config = dict(
    n_head=8,
    head_dim=96,
    vocab_size=9389,
    positions='rope',
    beta1=0.9,
    schedule='wsd',
    decay_shape='linear',
    doc_mask=False,
    steps=12117,
)
MLP neurons of a small language model. Each row is named by its layer, matrix (gate and up: input weights) and neuron, and shows model dimensions 32-127. Each number is 128 + 24 x the weight over its row's rms, rounded and kept within 0 to 255. Numbers have three digits each. A neuron's up and down rows have the sign that makes its largest values positive.
A block is one neuron, or neurons of one layer that tend to fire together. After each block is what it responds to, as a language model described it from the Wikipedia text at the highest values.

L12.gate536:104144110130109141139095107093113104096126120130114108109121090102112127166166103102148130109201130118151125099125138086131103118125110140101133148145131137107116179142158130130113097141137108140108126136106118181114133101097121134162128111108144127115114142117096082125144112160119103166
L12.up536:094104147097110148104142140117122133108099154118128132107118078152134100126119134112117106095119103130093139105092114133164134131144124133110129120127125144173140124123138107118106171157142129144111111125118061111139110129142101144094166117124160134179103082070129113101111152095112133168
Responds to: Mid-word name fragments

L9.gate69:105138134148116145113147108151191122161088132129110116105098114098119137118084152149128094128138098122161127161125139116139117123103105113087099131122109121125095146122124141143125095092166129111135114107149161139140118085142114129151142097090101137131164131118121119115105108143100104116
L9.up69:131148121118145118105145142142147094127130142110095106146076143139156125132082162145105081130148120141113084152096125140141114106176156120117110150145149144071150149139104121096138110129163109162154131116143146093124146130152117100133160131131146144080144138097161126143087146118134156092
L9.gate693:150111119136094072153103089120137112146150135168162114127115151114133115110117124147147128107132101144170168129149143056147125130123111134080138139124074133093130151093156112191133106079080101149110143127106120110156135117091140137096139144116079105128133162118124125160149119121109105106
L9.up693:096111158090090160090154121084091157105119122159108129097101102104102154146129143135168122116155118122145104078144151161092178122158158110170117173103155088110153137144137101091113154133106174123161111136133126129075109138165105128148136136133118145102124165106121137128124112099107133158
L9.gate1633:132154143156171133138120122133175159145118142151143116105162098106120101134126167140143156104114095114122133129104161067162115111087096108147144137144100097110121115174181167145128118100118141111110138148114150108149129151128134157159131100105122100154111125117145105144107140082166138131
L9.up1633:128132147109144121116126111072134119175123131111135121134105122124111122117119124160137180083107097112119141108104094117172115105112114158148076105156124148104163103146143170146110161105123105119143117141148142097096129155110133147125109140158104162129128123100132103165142138082122140139
L9.gate1706:114093130089159104148143114086133151139101139136153157117113158100093132132077110109159099144146147127154129143104123147133114109112097120156110112095094129148135111151127142160131115114140113149129107079121118138067108139133106132165144109116129146100116126092091106127151137072132104115
L9.up1706:105145113099108166155086147101136106077104108134130141092117122156147143191130123137168117129158153123148145090127094158171145138138109105160139118106103130126126122146119131110126123152154136129174095136125094101135129104153110109171141118176105125128140099058169136090130137117172165121
Responds to: Word piece after T

L9.gate724:135140168110136110116118152144131120110132157149134165122106130102048145145127126109101098145115159088165146102143121138110144101123143111115150116130087110107139112131119112146127117132125138163121094125160123093098151075066146114162118136135092109169104142101089130167147100095129141155
L9.up724:143125115127106117155142161132092111167137122124106091105162162083146131155140087083142112135146119115104160152122127148145107147113130128118122132128147133167082101127119166112112131166106104140129132108123131104139126151138149123128114144141139120094120121129111139139078108110149108097
L9.gate746:111073172116133084085152176125156137168161150150113093122129152094103138100100135126136107065095132129118116143137093096120133131106157115117131077107134132104118161106121130172116088103126157152129097152110123145109114164092114121150154155104107121147090153110106146137114160114145129122
L9.up746:111123142129163095107160129131136147141147147153121121133155152132150081115098100146159056131133125119135113107165087105095148119138145154129109163120112127067104088134113143146103161103130131130157126113154141150135118103110117151153154134124105141140135137195102099171166111111121155111
L9.gate1351:110122141122148101145092145131154106136100130144172143094119134101119111113128092144132114116163138099118152158163093125108149112137125129124087134099088087093182109114099154155111117121122149111146112147169113143134118120117120148126121112134132140132113145111130148104144188133165109132
L9.up1351:120098144126133115134023182120124132149144138115182134123124105108130133119097087163117099108124135157114123107126117128094168158139077125142096129104093108102178090151142130133130135117143136108110100138120120156105124105103096144159098128133125145124147133108075139162134134098129137167
L9.gate1504:143098095119120052137132152107120142157133135135142098129127154136144098132076123134127106147128137141127171162124168153101120111075153142073117166122119112124136139129122147132097111050108111116170127141133106131088113141171172162129125127143110104170119122157173113137115157141157112123
L9.up1504:128175123124117140102125104097124145166145126129123117163133131125145142099124119145098136112108189120100142135099125122118118202124117057111147107127166105149155140103172136178123135116113139139136093108151124087134152126108133147142135093131155154109078120127099118106144127167127086151
Responds to: Ordinal number suffixes

L5.gate77:147127153165142148168170106077112126120145116141131136104154093116146106086178136121175101194148126108128133141085137139137086113151165149108122099126167101157138133123121088171094102107125132152125111138125127104117101094138145118152130120090084129140126112111136130097154091111120114145
L5.up77:114176176119134104176121107122097102112175114114104137059097155136169126130143116101149111134141129102129083141102104127139106131127152095126157098139151139143146151122108125166103087144153126154147103167119148130120122126171111158125125116098121130159116116113116134126108129146145126129
L5.gate224:145162090097124101108123175142084143093126174144119150127154167120097121125106112113082164096110176131151109108154139119137132144129130112079163167130101127144114116065136154101136093128124179118150118099109093131143111123119110123131120121140124109133082141138146122129088132149120136136
L5.up224:160153172129144095111076101182104139103120099091159132164135098106113158084132109084079111140156165097186112128132142100164093117071106088143153149116097137077122117162182108133100163086084147142135134139096153122092139114120103136139141162087140158106081102135123115143136136165085149147
L5.gate306:123104139137129084143126127135152133122105112142143126135103148119114106137119149109119131084129136126130108040099158084097139171123106116114126142150144114129129105147097139121101138088158116156089165134126136128124167132092115121075175104141114150108097149096136133133153123117120143167
L5.up306:121124138085163124147133122099126116142116079118129147111116115111116141131141132106145110074144151132126122056105132162143095141142091150096121123099159110116124141184126091144115102103154122135101150155118128126138138134108147125105140111101108168139074089134135142123158111120072143127
L5.gate314:111191159119101143118127152146165129098134099103113105104116143112139129135184130100167110157130154126122097129081183133150142123104120107120136147150087095129148117153139112135152098105155120119127159131134135109116082155165152103059135124142128110149138127115153100150117121125131165131
L5.up314:109127179133164128126086130115112142166088122110129104124151156159097115142138211120113148134150103152092142143120134120208107131127157113114112087116101137143113125134128124155135115094164146125138113167150132167145124157130086128132117090123092117165110125134135105084111123124116141112
L5.gate351:168121076138108135119129144138092120163124111136114154107159145155154112146137109133114167075090112111124124122101154090129125129128163065094126127148127152122133125107090171133138150099091111149138113094095104114167125119081163162162119143163121124144103087174115132141139151111131107108
L5.up351:134128083143114102136089133171108098130122137146136107095133163117165141135129116124092140107171084166104113139139108101128159165150155122092121104133133138113177129130077137147094139130119128147089143118090162115130171136132099154136114179131108132122088120168152147149156152123150137118
L5.gate449:093122107144087141141160147132209120159137130195127138119144113115151128115117146100111174143097148154139122120122106114096130141130119089155148128144079170129121122161143148111137176148121110117105182147125136140142136118171086103125100108154150098104153094119140121133127110134114148110
L5.up449:167127148103148110088107107134100135101167088153146190158147119106104131100118116157190137117120133119099123181103123110127079159135112119128114112144139088129170124124113080094072120141121110154113135153103111101158134121096147122133147151116136115147105127163134101138114137157157065145
L5.gate489:137130141147154128089128135113145179106138161174129139144138145174143108127117104177110113096112130102082111134143179091148136173165098086124160120125146122162121123087149111133146144177148150111136077095093136145091148104148146143105137100101092128061190128143137146125106095092089105104
L5.up489:135088112103161105133153131133158186093137112129102070175135103148102134136097134112113115107110113085126139138123124139107086152118124077108119158106176153167148114153123102149112116127112112104087093110133125146053165163104105095102076093125144167132113109075135141157124132130138088133
L5.gate493:097154111074121151121129155103117146127145138139129082114100155101100142109137133134092081118142137060142111089137147160131143135128146083120139088128122107145102141115138123140108135117129173107125091114139131138146142112095108151137125132132060133109093124120127186115138140151142119123
L5.up493:059097127158157113090133125164122124069120162149138163115169132142100117131109100112131096142130185123120121090138130147117093120114096119155105122142143128161127082130139140066119116138116148167098103126092113132150096117128102121114133193091095125143144181147182098123103149163145139098
L5.gate609:183117139109151154131083117086147100150177111095133113165131130147167100179155108154117097168117128122104149156113128127091117142114151116090131137126132142114144128150132135165137097088144123142081119146128055119125150141098145143120128167116097138122085128135180127106124078130125140115
L5.up609:130130111151141108125113118098119124153096138125124138150103146119094134135131098133108146143122113079126132114178143130142118095140102161146148131120107157115151150133125114110159122139109132113148172123081128093139136111140133165151111120116125132150143108146114125139117129130148123090
L5.gate688:111130106095146104105131112154146140131158129149130109122111099098131101141109113162152115151125129152109146072136180133131106138118149107117118129115150165119143119076125108121099105122153122107143144095153146054111148137145110141124128137155131119125126096119138126112122113135167156107
L5.up688:129136113143136118084124126140147125141158156119139163133143122097138140132109110157105154100118129150129135112114135110093106100130096095091107109130153178110171089139135121114130093181150113128134129156141163121143137120142127142123127150109138133108118105114115105120159165112144158110
L5.gate691:129129163131138148091102128142099130147160136113127123108096123128122133162134160104109122180110159113135137137104102114165132112145110112148133144121132147130118112129138126163117145165156149121120155108095167159083144135113115150149110089077158156135083130115144122135154172145177112160
L5.up691:077099158135161133103095084114095137152127133090113168137097119119099118117107138147103101168103129152130118145127112143092127086129109160180154156150125106137145182163139123104114151146139131117085174136139176133161089111103122115104106060107123143085095144133159146112143125133095116181
L5.gate1162:071124158139123097136131088115116116101141136097126106099127156113102157116119077160111118101127137165137128160116156132152178125123106201159132102134091103132095125189090097097103183176125109085143148141138149178108103091115101155095084120126102157152142126127106132133137126103143129135
L5.up1162:146130114101094128187156126115138159130126156133142108127111130103140117136125184125053124135134116103139136112091137159079135110140137145121108125149126129094132098140114132123160091135163100140123094104145123114144135074148140163120111150152103124136111126107113124128139120131131129159
L5.gate1346:129145106124112092117113143084128157157098100104120080149105120164126114101133130138112141137152135166151153147123089086149096084178118144152117125138126104169104125157139116155097135098130153120099122112106159137144143175155116167149140153167142156139130113092189074089128129142112146103
L5.up1346:153125118133114112124153143151140153143148117099133135103126099130102123141169145134143132103134158118117104094105111142120155081084121087145156144136139115130128108089091134153120101131101145134115085107135086131085115119112138088145189149130141154121164070099106119126137147122159142077
L5.gate1510:116122122129131164149133111137154133124127152116120118100138135111105140110110129115148113089123161164104139130136144166152116130124111174155142106135090112124134135135067109113138143097145112129102155141120155132173116118112114103110162124119161097162143190138110132143140110138105118152
L5.up1510:157143101111095111084135105096127099137120141121119127063160102111117151141124129126120146113108154101123113117160122132149091170112088118157182112121157166111147157114106150106108144117117163107145137134131153105132102146142121129112145114169106158174143106119153110128126132157136137144
L5.gate1637:132107138111092102127129176164119124132152129098124117121086144157137117154112116109139132141144162155103118130109116158111169115123140143099112131128099092118069111133143132142132111109132174153158119115147102119167083175101100126152141118130102126165080177115089114148181098093129109127
L5.up1637:157140158127119106167062130145101155123142089121152123135137146131117109108158115095127114122103152165130150183149172179111153132111121080156134147121152129104110134132137190109085124153141114158142140126113111121103096089137094108122068111122103131119148110109121103121144125140138115108
L5.gate1679:074121117140123129145119151110164085084134103112114116131146159089121120165108140147107162149117098110140134165097109109133131142150125106095159111105129148122150130157084136180119150115178130157125118161097129110158107112158107113092109132103121127112162128123129127107110158127121127109
L5.up1679:142129111165144133151108168132118090135107092117148098133109145159139171083169106110147155144103175156091130098073136075151049099127082121083113128124171161174126108126109105138057157119163152098087137125085140134147120107149151111142170162113167121121159098134122118150096126120124121116
Responds to: Mid-word fragments, especially "nd"

L12.gate1644:153177123162108137106091111149110098127141082151125128124141167097123139127136117117160198160127077095146122158161168112144141093133119134125129132098127168126116134082155185155153113146106112107120135136156090083131110135183127105084113111124116124140112087109128098130126127140107139120
L12.up1644:120145116127125141145145099199096097119078095142119135130096161178118098112140138143108132143130096147102067115138127149109139140101117117087098096136148101100132127119157133148132108162168137162136141082139113110166169112124141091115124113139145126126153114126079120108128150193103140122
Responds to: Mid-word name fragments

L5.gate557:148083175191152097167098088111111127157172126170134160134079151155147087110145108094120154113093117144096112142165124143094155092066149134144159068133118109128157084135134140164137117112089146123149118136133117151156144103155074105145113151128145101160091138083119157143120111148157103161
L5.up557:128139129161110076174153150138149117090139127140129149156112118102098124159102149095144123130134102140097154113162087139129147115131120096153146158108129170076173116140133130129143150131138106150106107119116084111138151106099144098112147071158205173085132133095108204116174102115158142119
L5.gate622:100137110136122141100109162135145127077149134126094115145129122113115137128147137155158140132125099172142135093129125130163130078160161162150109120129143167125165103079132135117126118164135193092135166139081148109143123144146144187089132092125123103160123116113136121120132151132120104109
L5.up622:124117095151124125128092170091114137135094082139139120133160096159145183096113121096111138162126143124155087070111078136144136110132135097135113164124133155155135128112121126118125155166139142128113099141118131098173137135109142130125188143095162124171105143094124122115143136095171127129
L5.gate725:158137117126140099148174154132136128172178148178147104150126135100128133139151115104157146125165134102151148113136127106124146197115093052092098115123157100104133115081151141137129150100124123148133119117145132154121130084143114127157169161096123152146144132135097133143141109152134121111
L5.up725:120097085104138098168150163116107172160124113144125137123174109110178139131125111098180133135105148090113122091169121085158162152114137091090079110091187139160134126116105102121126171080103084127159146125106139133138119104116133103127153169130131125122175144103152109157066113131142121110
L5.gate764:124146124151148134133118165123140119161164094179130120105122127110088114127125094133113152087092119104134137136151124108144120153118142115122078195116119138135119118135130124128104122160126160149116116126122110162092149122175126133166165136127142157124103110105093158110138106188124139097
L5.up764:117164110133143099114116131155105110113129104143104096169099145129092138105119132107136149134174132110153110131118149138115123152167091098200096133112089145096109139085094122110125124119083147135157130150136140119122133135101142127120115120137166151110113129075161150130127126172131103144
L5.gate810:098107116124149138143125118096132089103098137141130168149127142144142101135110173070160130132116123170137137134126133136146109101179093097100110133126096155112103121178103112105121129143120083094117111134115100115098094131113153076132138142153130085147131186117121143106120128072160151076
L5.up810:121129166122117117117130092145153137130144106160122149160142097100117150117128112156117127144149096128157113111112153115124052110118134137093122135138170123139102101138128079114076162163107138181146109143162141117086123156127132116164083150097144102138116120146126102174151171081162183082
L5.gate1182:127134095124168187112138092096129130137105109124117115145107109141117107191133123128153151132165128108128126122142109121157126129085167167112113113151107183117076130139176113116107086101091102142133093135148116098125109101087179127115147144152088142164161093146109113129141115116121090094
L5.up1182:136104146147120114115108160134173127109168138185118145107154102080080117121160116148119097136117134125136114144084146125116128130102171128123128144141154117125105177093152108135090114125182160132131153112109146145155117150166165116133155122120151159150110141153175147113147117151149108118
L5.gate1189:097136151156074124116156108121120113128126129116118133143104144117150109093092127114120110084117119122144128150148105112159121153130120112131131120114127148168110133127090133127086105147167107128180124143165131137108163119111122117105102132136096141081122111140126119132115120107120083123
L5.up1189:156158119126111119093151093133124096128135147157117153143126122134118137125105130103135116124114192135123132135112094121127166121120119111124094108136110151156153095135123077095146112178128166136124069132162096147112158121109158153169116130141130113104108131140128083127091117096123151129
L5.gate1199:170139157135137130106153145142092138134155144108105119078156177131133075121108117125184119127138085139114136132107113144176149179114184100088089153118129104164100139149111108177132115108123191122154058140120153141153083128103127098119125126119113157149135164141117102136135135099110149121
L5.up1199:124130165127125106110132116099112140132132143137125139091135176129127115132089106144144180163138174128134095148142106134109120144118128113108128108149099123137152135107107126119124080120132138118085089123168129072085137163166150090138111105140143124128137147196130120118145131140122071133
L5.gate1243:156141147119152094126113124179113118118093107137123146123131113110098113143111100109119130153106090120125147089103111120105085152141129179150104135118118073152117151090163128152135184113106138096165168107099155113125136119131105164130108165142134125090161125131123116135128107161060093134
L5.up1243:106111086041155135134113116143159091108166141096136138083145152146111135160112075107090083135130148159126117099132130147137155127137144148147138114116095110140099138165100152108098118109129083140131118179124120126124096080137097101176128134125093121104148121137105167117115140165127148153
L5.gate1249:138144090110133093096141146126147103132109130187125161120113072158130168127108128166118126091149131131120124174099133091139132116150159108129114140133111124131139124115132093141125114125097091105159131092114109126131146107167092082152136131124127123141105142123118109185126135128124155156
L5.up1249:142141107077171118119096096112140117159118114085133122108147144116167151115149089132089154115144138148090109130121098096123123129122131130171123167113118112103161122126126142163155116135110135107102085184135086113097153166112115148152110110083141100144111092142135141116123127145147130120
L5.gate1280:128146117158092111120136088142141148116144115119112115112140113136092091124180154147164130126130109130105126131135088085132163145107115114144179111129119120157109114148094133135125114096151101105116137084148176109116101135151144110114150172123108145164173109154196127112123163083160120148
L5.up1280:096104110138113156103125136125187110112088127175126075103136157106093127158162114092074087135118149156134129142123123125089147120126130137133190127120153118120142121105127110148109162124095113097065155090176139122134126115122159124116143119129121183113140097156116124107111102102123117133
L5.gate1434:096123112120119112150097118139087106157083126137130154112140146108170147107170127097152123100161099090146111152156129117132119103102168110142112098118109154139118128101126125097138108124134149138143156122112115123116072161132140121092135108137141112166163126139131116113121091125129144154
L5.up1434:093130123151103120106132121118082156137179170128120115096155172109151146121129131156164177118141140101127092107116074129109105174137114128079105160139136125116150086137149155119099132136132121163148087135137127099083128155113158155102120133152099095175099106128123149105130102145124135124
L5.gate1464:095128127105111084120114078086144177100124104114125115071129109154106107102122152110135139158146113124134130125141102106163158139107145087135147135153136110097118154113150157129102157125159121101164115126128137134121115096140154154130142060130155156142144116136093112162110116124132126068
L5.up1464:118134084151161106125080123131141182133158146136140091102112152173167130096168119155123127107134106117144083106133130123147148144104094101154117131161158168095113136169147126113192130113147084148123101132131125111121103116096152134151126143130116155125122145169135144143156174087211164145
L5.gate1485:091138149156110146106167161151133139173145113131110157106101125115095149126103159124121108120141089139134177113132174117160124115129149117165143094138135142191116090141134156105110130122139139089136144107158093124122119128147150135159195110118185124157143155106128099132146150127135107144
L5.up1485:133131090171093132146124101156142087167152112110127097127153140122094130109135126141108134119123102128139146146138127090134119121114136186156121117121147136166117117065164120133160157084112107127133178100152158100111160128156075127145125147121159150136115125124148107139105125122108130142
L5.gate1555:096126122095096118132157083078131091156130083144104147127108094130110106158136139104131091100156150134113095136127188133139150114124109195157100102140129105083118128109112069082118167114122134112145081145189147118129182109150119091148118130120138134146165168139147104104171152121155116100
L5.up1555:108110113122138144119199115115132129151137128131148170106143121124168157142122118102142117091131113104131126111159153175149143101156129140145122100122132096134102085135137096130144172147099099099110144118165144106121155137120085112111139168133144131133148153140146126125172115119103111118
L5.gate1756:126175113123123145105148107114182131118131107111131098152134124099118152130138142127087185138141096140127127136145156122132157105138155110069133112124126133166110103069175117147122149134125137118158102111146152103110114123178150133126083138113148142113174118103113116155072142143106148131
L5.up1756:120128154115072154119125158143104041158146132096121126167171159163136118177103189142139137145125161120146143209133119176126136116195126120125171136126119110097125144105115094130115138085110163133129134143134137156118174130120139127124123127103112143202146159127133115112119133152139094119
Responds to: Word-final "et" suffix

L9.gate740:157119149125159143129150115173159122111138150118111141147146132126120165142111131115119152148169068096127094114119141115113125112156157146100098126104121157152150154136119125123126102082147133163111162134119090144132132133163108124119153111134110163186148148132182098116173105126125151108
L9.up740:121137123166118126130146120133122093132178102107133142117134117134144118135132155168138162134094078124138115124143107128153163128121166146138119125133088113089129144113122122126162131106164164148131151078100137099143095134099118128124127107134100149118128127097155122125107117100142126151
L9.gate1036:165107108135165131134092133124133110118155098130116123134094179051138167101137117112146140120127103077148129158156114124161165122135119098166079109131112096082123147143151139118135105145092088135172141143135123110128119124135138129126158080104079130149098166097094126134140128125126129117
L9.up1036:152106142172147099135120117122118148151120067104146151187087155110138131127137126085079103140122158159114159188161108124158165122163142138143119127143113143091164134171153135132166118158120104182099138140101114131132119124145152109126125104146116181117118173122150123153110132118156114120
L9.gate1117:144146119135107146098156157117131119134136118127129155144140130087143118115129134117136153170095144112139090189098103143156087113109166135114148079132150104193153163127140136102165176125099111159169135141121152133126180128150182137186134111119136116107122104147119150103110120109174099162
L9.up1117:151144113134138126135120152113133113095119108138087151141145103102183156107110170111115152159190158118138124148158114119146129105136119154178128118200164098154109116151106120132122154156114145137143174132122101165145144089160112144144127122186117096129127096114134121132098102080114127092
L9.gate1416:128148134147104126116142127126121090074122146161129121109130108143123123125184136128180179160157075099162113122129137134122152100106135121109100096080143126139063094110147159149171111101143138136103121119120132139162119132157122105149129119114114121123161103117122153138096117133105149168
L9.up1416:161109156139127117125152139136124112093137129111133116156110095175095169109122150113189112136119097119150116154156134122164121111131146109174112119133161137112129119093128145156142154140084155130177155134092129094143155134132121112114138148120138136101104172135131104149100125137112106136
Responds to: Mid-word name pieces

L5.gate46:120192169142107138126143131126125100116166125179156149121139140142087161071146153125118088096129081149079091156128113111103119095164127106103141108129188149152163137102120153144113147125122105126153124133143098106116116096118155106110112122144138141151129114114094131106116136124149154146
L5.up46:116114151184117127153104125137125118135128148109127127167088128124204121163083175106098143113114119143108130159117156158140132069156134135185136151141134094164137114109177132123124126152089110154078108179145120129125115147168126155143142117140143100132143118065122100141133139149131128133
L5.gate149:122115168164074166134113112117136131148150149114136094139131128149120167162113124146105105137096143088130154164107130159130138111130165142174160116127110081150113161115169153109174120093147121135086096121167129079162141173130093128137121148111102137136094129119114098123105151120110117151
L5.up149:156145116146102147105132127186054114115129141116123125169130149162159150119153154117111107112143114102123149129118178145140134133142160145125138136113146143169139117119146127089160130145138120119102124149105157116110099148127137141121153132117133109138088129138154148151088127142119134181
L5.gate251:114123105124130177169162106086121136100147121150140126114141129115151124115100141093136145132114126115139130085142098108095140149138138153088161116122151140153133140159082143128113094167118158122121141138127096105144113103177141154101136139149134108139141158144133096143106132138119091144
L5.up251:127133120116129104112165110139160118096129156123092146144151122114093134136085129154129146146104118156097146136167120126109096055130128127174076128144114143134137129193189119143117160139076102161134165124150129112139107176145080184074106120149119123133093160157146128156130158133090173103
L5.gate418:131090088149134115157140106127119110140144163087131124134126122118153130130097155133117153121146136160159113139132144094134165119164111142125119140132140135137140137112090108126136163106174144121140123141140169165123126126106076100195099158123111141136103156102181126152153151129156149107
L5.up418:168149089105103165110142133135154163134131106137133155123130093154128138084128134145138129120101139133104141121125162090116159113152133132118127073135158100167095159159133098097077142111110082120154126139147141133121157142113136116135139136131096132155106158131126144132132135121173119141
L5.gate500:110134122117171125109123128149125123141119139169136118122125114162134111180103114117170115143112143125105126147088135111109116080125137112130120147117114135152112114103119154126131140132129081177184129166120063154114107124157141104158118127146162130154146104120147132110145094129144163125
L5.up500:141080153106162126095145148144163134173140120109119090100138119085095089122160125117146096117140111145180098114127158159141121115132111122115159158139132109105117147089140142132121170147162158155165164156088083180144112129093127146183130130142118131133136153114109106147157098138160130109
L5.gate588:131133165115138109095116137128146124103098115103154152138129090126148091111121140127095180157150129151144120124111127101132085118186104119117113107130124124159127120160146140111091102141125146122136101116108114111128117114172143088113098113129133127151133133127077119120115111109082149136
L5.up588:120147137118110132124075113122109111074129088089136136144149078134149139142131104125123113163115134195131169127129100091175083162168153084138089068128122103117105162162154128149134085096153137109106108099131121107140125119124146090135156124121126133163120134178145126101121133125122135131
L5.gate604:137134159152140124141167081144109135159127117165132118136145142123105131132142128068120114106153144116118119147160151152149144140123101125083132127130087104117115142097155181105135134109162117107104144079108138121123136143166109117155115170133157137114084175170132128116121141161148122124
L5.up604:160121157130136147153118109155148141134140138119116120168139146132167113102079172125139114137160155138131131142121146128098134138106099164119126119129090119117109144114120138150150113105077086088108144168136111127169160091140118110150161175144139122113130098129123139093109128165105109163
L5.gate645:169062116126118166163107143129191106160140145106146130057151130084141153181107134089132110099138140099081128148154100164141102124135125109127110116133144150114144129092085077165148163108128104186120130088155149116110119127123151095100166076156129129137096119120127170111119124133112112133
L5.up645:128128082118079113117122075189142121144096167073111096119108121138137185110124136096102095086108145112118160122099126116176121107115143129151158117108126130122136131072102129122110139109100100122143198088142101131160144111134144092126160132135112151106106141115116115118120101124109156113
L5.gate677:146134139131126101132128056081142149144118115088137126129132117131155089130120154165131108115128102147086203134154112121164127102123143166159141133104111124161073147096099119109136088134140114084108128142134095169146138136126113114161117131130120147118146148151119143118169087085128110136
L5.up677:116146105109106104163125134110137079115140123109135138087139168152086112126095113168130115132139092127105138115143123117077148134081153105147123155129133136165094138179126136158156136157132115172170156137145119136101081128090071109153100115171120127101113122092127142147106130139081119148
L5.gate741:112122139105126123157134084115126132137175095106129140142139120113096072148171116093177138173132149161153108146131113103145117115136125104160080141104095184148131115113145120112110157118112093144112151152141103138093138155115166122153141084079123091132117152123132125151126123123115145112
L5.up741:121090132120108177138139160161126115128115129127123123138124136080157146158123129131152148114137163162154114116097186166129138115116133108052136149121108131127146134118118130155126103155099117158101122150132121115143094168091125170124152135113145095096121140112109098162162117117102098134
L5.gate775:161144140112126113138112104150093115164136131111144149109163131147144156144088138117159138145118144107074122140149129146134112129129119156130151135122154143125108061139124103123134141091147138115128128153091152198149153113128145134158103158142133122141109128134128159129097146079167090148
L5.up775:171136140133124178138116117120138128109084141135131092163124160115179152116131069153129143150116180143144149140106129115117134118130105081128133121126077122136167122149127138099129136181133104150133137183096121143148137132089090111156124159128147092127147152094127111104113096168102124136
L5.gate866:110142130095104138176138111098114136145160146137110154159133187106144120090148141139127090148135114134102118155108183130169132121118143079137108108129170094139123124190132114098160157111091111104103106122152114148147125127126150089119122124130101144126108147146175127160162096146120094084
L5.up866:089118115094131052171160136129116120147131154106165117138165111140146114128167159112120127137122115124116120144109146156137067185106110128137135150117119089135131124127082095161104112115114119116119138110168118144116138151148117115095116154098153141126110160101123121135150072141130138113
L5.gate1066:072149133143149108173167140107167118149097129119122091101114112123162143129132156101166095138155112088157100124130148150121126100109096125131159148146160092119109147147140111132102140118095137148146086133169108143090136086109113139133095140106127112124138134169141147111153090133129117147
L5.up1066:130120146176145129184127142133163115142160161118125182159142112100139153111153153155136121167140085135199118172139146103142172143151118090138146164139099121075184119123149102077146132113102148140124119105125161123121150121130172180140145098110128102120100109171117153103141127102159123139
L5.gate1423:119118110109109092132131149092099115119100130101141124091118129140108123143115134152114097158138120104097124120116155153124123146126133126139129168123145172147121129116118097130114149109125071130144129102120101133117126109128185182111111147115157151162099127133123127149153129128123080134
L5.up1423:110089125164114108101122090099113131106097104114124139163133144138139092084079138096116118158124092100122127142115116124079124108162118162110141152139120106123127122163130141150120073163106124094161160110140114106125123124128159135110125157111094139092135080127160128160135155155148148162
L5.gate1481:143109142111139122138115116148147193146133085142128097120115132119113120108089145159124170113122115152140092109137095106126143141118122151152123114121158141124119171100184149117103132140131096098125147146143093149115174103142161102127102114133105139115116112117185122145140052137128125157
L5.up1481:140121140116155175120121085115118138106106122129133080118101124137113134116072149091134118103148151125132145074148142108164098164099121140112149107137103111182110124106130105131154126086127105123114128134148101178144130110099156104173120111158151150150110118129084140117139145136144121145
L5.gate1566:161174111117140097133134108142109188107140148138134188157117138141111166147113104142117093126144116141111123136154086091151122163139145132113105075122119126136133131146107155125145132149153176120128133146162118106110151127128132166088115088148125120130148171122119162103131152079124152133
L5.up1566:169156101165141152121123106112123129115092127168117132140106154124127130149109098098147121112137175139091133105122141113150136122130185126155155126141121112103171106102139116123083136125118152140158145107117100118122118128111121106126122092115059139100140134133153107105170103115166117107
Responds to: Mid-word fragments

L12.gate3:103104115098123138102124142119120111113143148138141099149088105097126147122165150103135087129121189138133109143141123136118104132101116129144146128113078127107127082106138095182147065114107134133094114107142150131105139112148127091117139078133076100149122148107128118114120086132121148148
L12.up3:136117113145134080153107112156163098114157141125159157177117149144092076104122112149128118152102089124135122111132141133135139104137073127128168113126136132167113109146144111134139144121146136138133126074089146092141147135086129164124126141177112129100140114116117134136085101119137106111
Responds to: Ordinal and rank modifiers